MLP neurons of a small language model. Each row is named by its layer, matrix (down: output weights) and neuron, and shows model dimensions 160-319. Each number is 500 + 40 x the weight over its row's rms, rounded and kept within 0 to 999. Numbers have three digits each. A neuron's up and down rows have the sign that makes its largest values positive.
A block is one neuron, or neurons of one layer that tend to fire together. After each block is what it responds to, as a language model described it from the Wikipedia text at the highest values.

L6.down726:498432515573503498488477552461439478454533487505514497477541493559452482473464453493522469457532582478568493480422522474525440450529482465533487505465521480467520485551549454447527496514431507486424508502481496549510462474442506457532526522532427431546509615604515483453552531508528523479422507522486442532447484536469541517530511538505496524548496494536448541530518584493495429474512483488453468532473582485512437517427512479467522486529517510500475470464666542523485503505561481
Description: Line breaks ending a bulleted list or infobox item, before the next "- " item, e.g. after Genus: Astropanax, Edited by: Don, or List of places in Serbia.

L2.down89:501511462496544481488471527576473485563451386529484539568537477498484439501507477452521415516527479527571465485451545527518501459516547509524481468502555482477536510466534499504486462557505503476540527493505504529487570485432594532537473478477464476486480490484487482469498543501504517467481506595445456453476523507526505514509475516438515484473552525525531522527488533439493527469514589500487437600574530502513561529527596492504455497455545515488561489498675508465565449518538491
L2.down215:512527528459481474513504499501481454499463457556517602509481506571502483479479539463478480503536506472481535499591546513479601468502540524450452507533527501419471513512515486493503443531485512425507517482526464507499470435505523497542551582477455495459515595508502368413499529605467486450521492527505505533502509462508427470534453500583475464529540481555483544552537533476461530519500490517509490524475496481501594503506562517469459620449499491405557542557573455538516462506487485
L2.down258:499519491545499487547485475522482493488555507543506514535487507566541571567458545503504526481532506510452525487506517588452547555520474457569486484506533533526498559530509497523505539497461485483518520429457513525534427439453496513499524494536539538486497477471536487550503512444566503436554446518489405541482437534459498532481462501475442467481502549502521522454488512470468432471582506439451495553433537487458481533467518504472545486470481493473414504512583553541538503432484512
L2.down290:577485468481471573512530463497455448433519516502514528425522528576534416514462489534442537544455488509486468486513525509477492499449528523555510482502550518438539514516581531502500487538443567566417462473497544482483437567525458488498517532551518463520416621483530530541614456569490463515519521538574533536525525517554471519563485482586495429536435506481533527498492451530515482524508555504513497506534533501472460504517570536498495558481579507472521512410540447452448528443531506
L2.down298:402575489469551523584503436595524576533504471611389505450547521515474481501464441599542508501530486452528534455573555421480548505546480516485490443523527523473473538535511490578538468483495476469516518515469514485544503458449506452506488502471450507521517463531521542510537519432474426482513521512508447550548560458567550451449489494467482495535447513533508436496495508543536510437526539516511497536476563479505500536487495488504525445519511543464449510558449558489457428462501534
L2.down308:502501479537465489556426491536462541465579491547534488528518460536465514502507549414515557496542530565404509492484457639503539561498487493500517555462509499554536513547443536548560519463518488487490456471512567591575472448494488536533410474555479522513457550490541433483539539497535435491479513476483500481526513477493462495487548530528457466466470456537517458523520500444514505486509534504527530537465519440518502514552500493501565515431504523508425503514510482486498485545472514
L2.down529:485532495486581509533549502484495563534415502515477460516485564481572478568442503521516512538488483564516544518521548527550548492455497484452473571424512527451556548454533478421545481526494435525448585454466527529471527529495507487469487471537473537497503427500543473551547504533545467497482477564476479542467527458525502478483469509502552533509489532494544513459485501442408473474469572415509467446512531494477429525495519490454471463494466511477436483522546504563467492473507527
L2.down616:482482503477502455525503531473488546449444506464475484556570545558460425453493530535463510386518524584492473471510458471433502471574517458502551474534539460525478477505528485500515446476516535476510491575526501546503504517472520460556512496559511513534534475494555501457501513475518527443473462525485442521507528571612491561480508487500486516504556471542536527535561498477522462489498490492546501521457510526531437485451490504514580558558494480511585543460639498489568500570551503
Description: Line breaks and leading hyphens that begin a new "Field: value" line in Wikipedia infobox lists, e.g. "- Clade:", "- Years of service:", "- Budget:".

L6.down615:480524541453522513495419526491541468572426470535506495550493509568540512557563565546491473559506489422540531545495462514556518525561481530516592508478537522431442432546537576519523588515449538504547482534560488495527519511453517536557543487543550549502496511458471490547452449520536555390500480557492520509501503511541533544482503477572473450546481517540547519489480538497534481501453508513511485485502532548502417456442465518537563510526509535505433508545565497477486493483511490
Description: Opening piece of a word split into sub-tokens, especially capital O in names and abbreviations (Oopjen, OBE, OSB, Owen), plus heading starts (Des-cription, C-ertifications).

L2.down143:470506496459478498565397441477492572506530550568502483480479525432425527486566501519515514522502477564472485486514568545553483442509596457493499498461516440481458545520554475505506506525543467526515512501534533462424459498503495445518501506532529527553502472464464501456453484441510523500480441489496494434512466511436517591477467515447487516482525462491438498497401525461497469540500470522533551474445566546520590489502464433463515440508497464540478513491563478512407466519581480
L2.down233:508451485544426468510498541592545517419535563501539499456469491487442527495460588465486546443521558450445509489518486499497483432466504486489492488439534608506525434529476498525493446532464542544584557535516467442512464488565531504499494473533516560558529520430521418459498496501500554540482498506505484489555521490452492482529451538535482523397477495461552453496473501451478463460502602458496463489478564478501540556537450468526499504544519491537521509524566505481506515570591543
L2.down260:459513487519534376546503447524473431512490512487493568409482593483451469445504519426431412495462466510558534512514498554546534523519473539517521501488512472444498510537444564498507528511463509550551515531504444543548467546580537531532554513509525490520515500578521539423458505439529541502572513540529552520510495497591505371526500445513499529512529448425503495450473453512547478501533498543475556461497483524598479469591476539487520521500521485493460488406511567392441528513511484
L2.down262:555487470494517521504434473493479495480525505418496465442516548491482468578388468512475549476421504471545487544556454467537456396557554610451533502512468517520480442522444527535453432495526449526461472480483535442507497513510525532544545475477530520478461466480527520500581525549467485557467478510444521423508475459468522530498413464486473480551511496452557473440456509538458538393524514538571550595482532486525499532510517468461485441476514536503550465501518535486503448546512499
L2.down269:492474459488475480498504494465532514501455457543532510443486519543464486516483468456484444475475487506506496520442503485511537514460484451543542514469522552509567484502482595543406490518496496484520534501474511563514449523551542502513494508498516516621437535488504434535664523473514462523482541434603509514547436521510449444464467555403482502481562489503508501555521492519499531483576512488540582461449494528519482452509468468510496499508457437493503441467648499542539453504623588
L2.down582:498467497494562445510476571493429467481538552559479547486504459550487463521579514500464458521463542543552541480471546530471576532463527419539494556481565474502515582554514510509423529527515463543519508570498459472504481503523505492483489464492554457435581495513472564473530529513441456467559522453490405546539511511569492484475459455547548473550459384493497527492443496535491529564484529473467518494549470505439507528548414530485536468518488508436557534529605520470483532495518544
L2.down676:466568406530475478546514472505546444516625490526508464469453464445562518455476482443531494499475549461528473449471521530495495500481538457398455483531457420559426554478518591524497509571492543511586514433456482507494483524500507515501498539455536455557455499532488489526446523493452506436439512488535514433527523444552503395539505482459517497478431455495525490440501520497505572548541530519492477471489495505432478506417533422495558472496573548494532444449437482491474491533544489
L2.down800:506543560479450493442514527516542502467460512492534517489572534475497484462558524512528513466487562564528524431484449582507391481431519510491448502517466510509476449367560476489545585491533541551439510585423511558533419427436533544484478478548463512570540517555531484511479501476603448568519525516506533485521462498493520457519438497436606458554453470444472522424424502490581485569450523471466510471463484492543495507509455463448474518547502478456430467498521458545582533483499435
Description: Possessive determiners such as his, her, its, their, often after a preposition in biographies, as in "During his tenure", "for her role", "their first"; also possessive 's.

L2.down316:533480425430534460428496519550448521471524477586559571475479499589531479497504526472476483511494427456460460523459446475574490515458584519486516496446539473545514469520443482482420482564568553523479464570455555584576510517573555507467493509540478561497501506569451486530433458560509522584460475508549482483470480493473452492583518570523522484505521487527502484515529475517528432547489584486598462504523387503468432533494506488471496483464538552431572498558474485509562460514542466
L2.down361:515481482489596490481430483454447497566469534512474494538509557519510485463491463481511473551556561546572512558457416470498572454575510553481542518544550571459489548588451560563523506474515538566522551491512513529435510531516488520533472461498532451497549513481449485539494515588501448619495466516425488569540509454473420489531567494561558459542496464551610538481458453490524516468485446531484517499520445498521431528503556458530551517607495502486487550527499502533485552494539528
L2.down376:515519552466602548476514524493552493520480454467507472555445503508502481493524500593514475477522501538518495544490468527509424503476489521501430543533521507532487493483433501442465496433513522496451543516490460477490486505483564460455599486512487534549446458518568441497493473470531528512574528511593512535525497555441500554540511507416492443509430498506557505499494472516514465490497492522421470468464442453493529474399475490493512537556546521501455475539530538565543539524467461
L2.down404:472515601489504463447530552527569462505524509533465548442544524441530489501444533481437500532556481468437511491484454534450456558507486501457489447524537480478464508426456507533476523573508518489542507451537488485508447470552460452556591549512531487527578469479483431481542482563522512508554487489494506563499496501501462503454545491473549506547495493500631576469476498461529480445517491503483480443493542502490431482493542475489546588466496464507479487469517536476438517508513497
L2.down473:487511553481517508611510501515472471538464500501349484572536543481526543531498522550521452532443526493472531474503532561512499515481549482448572476516500579440488465498592489524512580523437472481509477506439534474486499531519527447478488550538520451501552420492499529476526494529518558450492514455585478505529461426542490443463535480573497485454434506568563533495495507511521548570495550505455474531498561545493463489518490490453451549486555481481478496513524493434411566502446531
L2.down611:522473450479517499489470570514512428503511579574515530505483436582529420555470488502490565466500483484460495571448468502518482542476569460549488497527453534425458481458477463505510535548498459483445496487479446607473441498573524431481443512541556525543550490469461486534514540534492401433515475495501483513511483497455487527519514502517492447484523430470540498536487567428490430446494559546536511514505541474475501476508564435524496486594514490500407572468518525507482507531536489
L2.down694:569550485500508508528548515541520488372494482469517531516546459482504470464497476465492531554507473502474514499459503480421440471550538484579520446532536479541535396502497502510512511505481443449559559493546528540491561502586522535488489473567454525567493536518498529492541465413486517433539537439540520602523566514495502513506598505515468444420436458498554514544550495528493467538515546556503450474428475490536426508515556513492542523591489515511533519518482462472456456510539497
L2.down753:506522447559526489449520548481517455489517517500448510463508532548437526539534510460491530509508390493555491451545487569513497551471550558533427525536484569489455600570520541556494555446500543513513471511526495562487471488544476479490507500471532539512497534483425553493547463460517508480586428484534463570526439499449482484466450463578500492556520509495523519583555489422488529472543497524483493526496469540560499526504441509477482498421505555515489468455543475482492487457470485
Description: Capital O split off as the first piece of a longer word or name, e.g. O'Rourke, Own, Oil, Ouija, Owen; more weakly, other opening fragments like Ko(irala), Vas(ile), do(llars).

L4.down10:527475517532558494548445461527502514573538448454497538495484420518530523585494526506526482519430561520482484496543485468508455444447377521544507550510452486550527497479469466447534498491484513535469512404507487556488476539576457523505536518475560503489496453469529583522510508477535525422458478540464466549498511489505554543509440475499535522429573516596500500581480472508486463553508496489448489439434549441498488554563529487485495527463456536500516472519529556524525531543430464
L4.down45:441488563536437509535417532502537533517391579577467550513523506511598543541463491448536500536496444520461503489509459557491474504601495525380457450494484520490496529468573471467472461517473551501557542502541467471466524498495451590457518495533446426411522525501528526568493450481423510504505502481526552511448472484513455492511542544523492570489502500467473509471487514494533539483499527520532472497558530468446490500474606454570576495488460538549555514537512512541469441457485460
L4.down104:582506477467510457468587500542518472553538522533523526444559461477525535505498531476489506500481476526462542476483548472509501559447495446507509409518462537477545511437520445491513493507402505454437511515476526510489478505579465493475500491370559540478515522523488559559581502491455575437551545462486462465474543479466501424551419489543531469520536493472509458472451486552447458477555493545562516591566510457511491470447402447522481609491499567452429453492502528527480437476523487
L4.down152:465486498450458464512516547506503509514521477435491506480527505510518472489534447585536516520430549501441409531437466578499486492505523471439509542528581499457444525521514502495516470503555536518533552482434522531494538525491469515509492541609528531497556574520436526542510490473457516473512367471495471483566499512456456500482458466542489521525551524544535506492552479451516452528523601537501523529489509508506479457493432509519502536480509494487526557525283461523483498457507435
L4.down251:540532517475526535498372495528529451515493539509518510490465455501482578548527503547523469510389446411548496510561470508410505453508524528510504508554489471556493478516556527567517501568508554503520571497490491423498445521547487494494418511484407543477483502530479485498517430537446509519545592507506472531521446503487550494478540436539417529445549530604497561545498553437522501461466537467516525489487541506443462546492499587492474500471481483447500511542545472465461512421425545
L4.down423:482514509524563500517508567502482539423531545561536485526508524488549479445477541479541426459502505539508566499481430524535476550493456438497573513532414446566504477600486464437551501489507479523502501507498486541446547484416465490434488533531463539539453450452494517570429455474539534526510505504418407465518458500501517529496525463514525545467564530463537457468511514475539461506483544481523457477592542436436483469463472499556493471495552573521508504521444462523539538514557441
L4.down425:413527485450484503479452456570552515436479467492510467414586439479527485521460499546490503562501523501581564542481496478554371502486541473558426438457523506469522597493501508453567542516618461471495469535478560514506557516485492505488490503510450438494490411491528513539552455518483524469493432544529498472518516450537495483501495459543464488526467519422501431461499416455447508505504535553459510461552475480516463476408445475499445458472485552495483462533572497591562506498586522
L4.down610:500558431494533462547486439484509456543515525535528433505627486526533447478496514505469579537466495575502473461462518492452531517556511474515621546537499505449538508485486563508530502503494495472509545452450528495474522413491494472568532516572468477572527473552490498510511536512494506540475554454549510502509463489556483497467569532508560521480515514513578509504519461506521525503413529518460477527492546509451442498520463486513527493478500512509504536549511436433418538500544468
Description: Hyphen tokens inside the |---| divider row under markdown-style table headers (charts, sports results, elections), and rarely in hyphenated place names like Saint-Vaast-la-Hougue.

L6.down190:526448489492441476498478490468467457498467453488452477529458553502513547567464514470524452499520476525511465538436483562491467475612446523526480527452511553482521428539463453517495445531512523534458535550542542523533435488520511567508492485487480573484437515429466509497455484481495519503523528507536419471548510474524535526520526415558499426443478532529575457509483516516558517413498572508468480538487502498576450498521567481465463526513517514530525486567604518449491432528587487
Description: Possessive pronouns, articles and possessive 's inside titles of films, songs or books, as in Call My Agent!, This is Your Land, or his/'s before a noun in prose.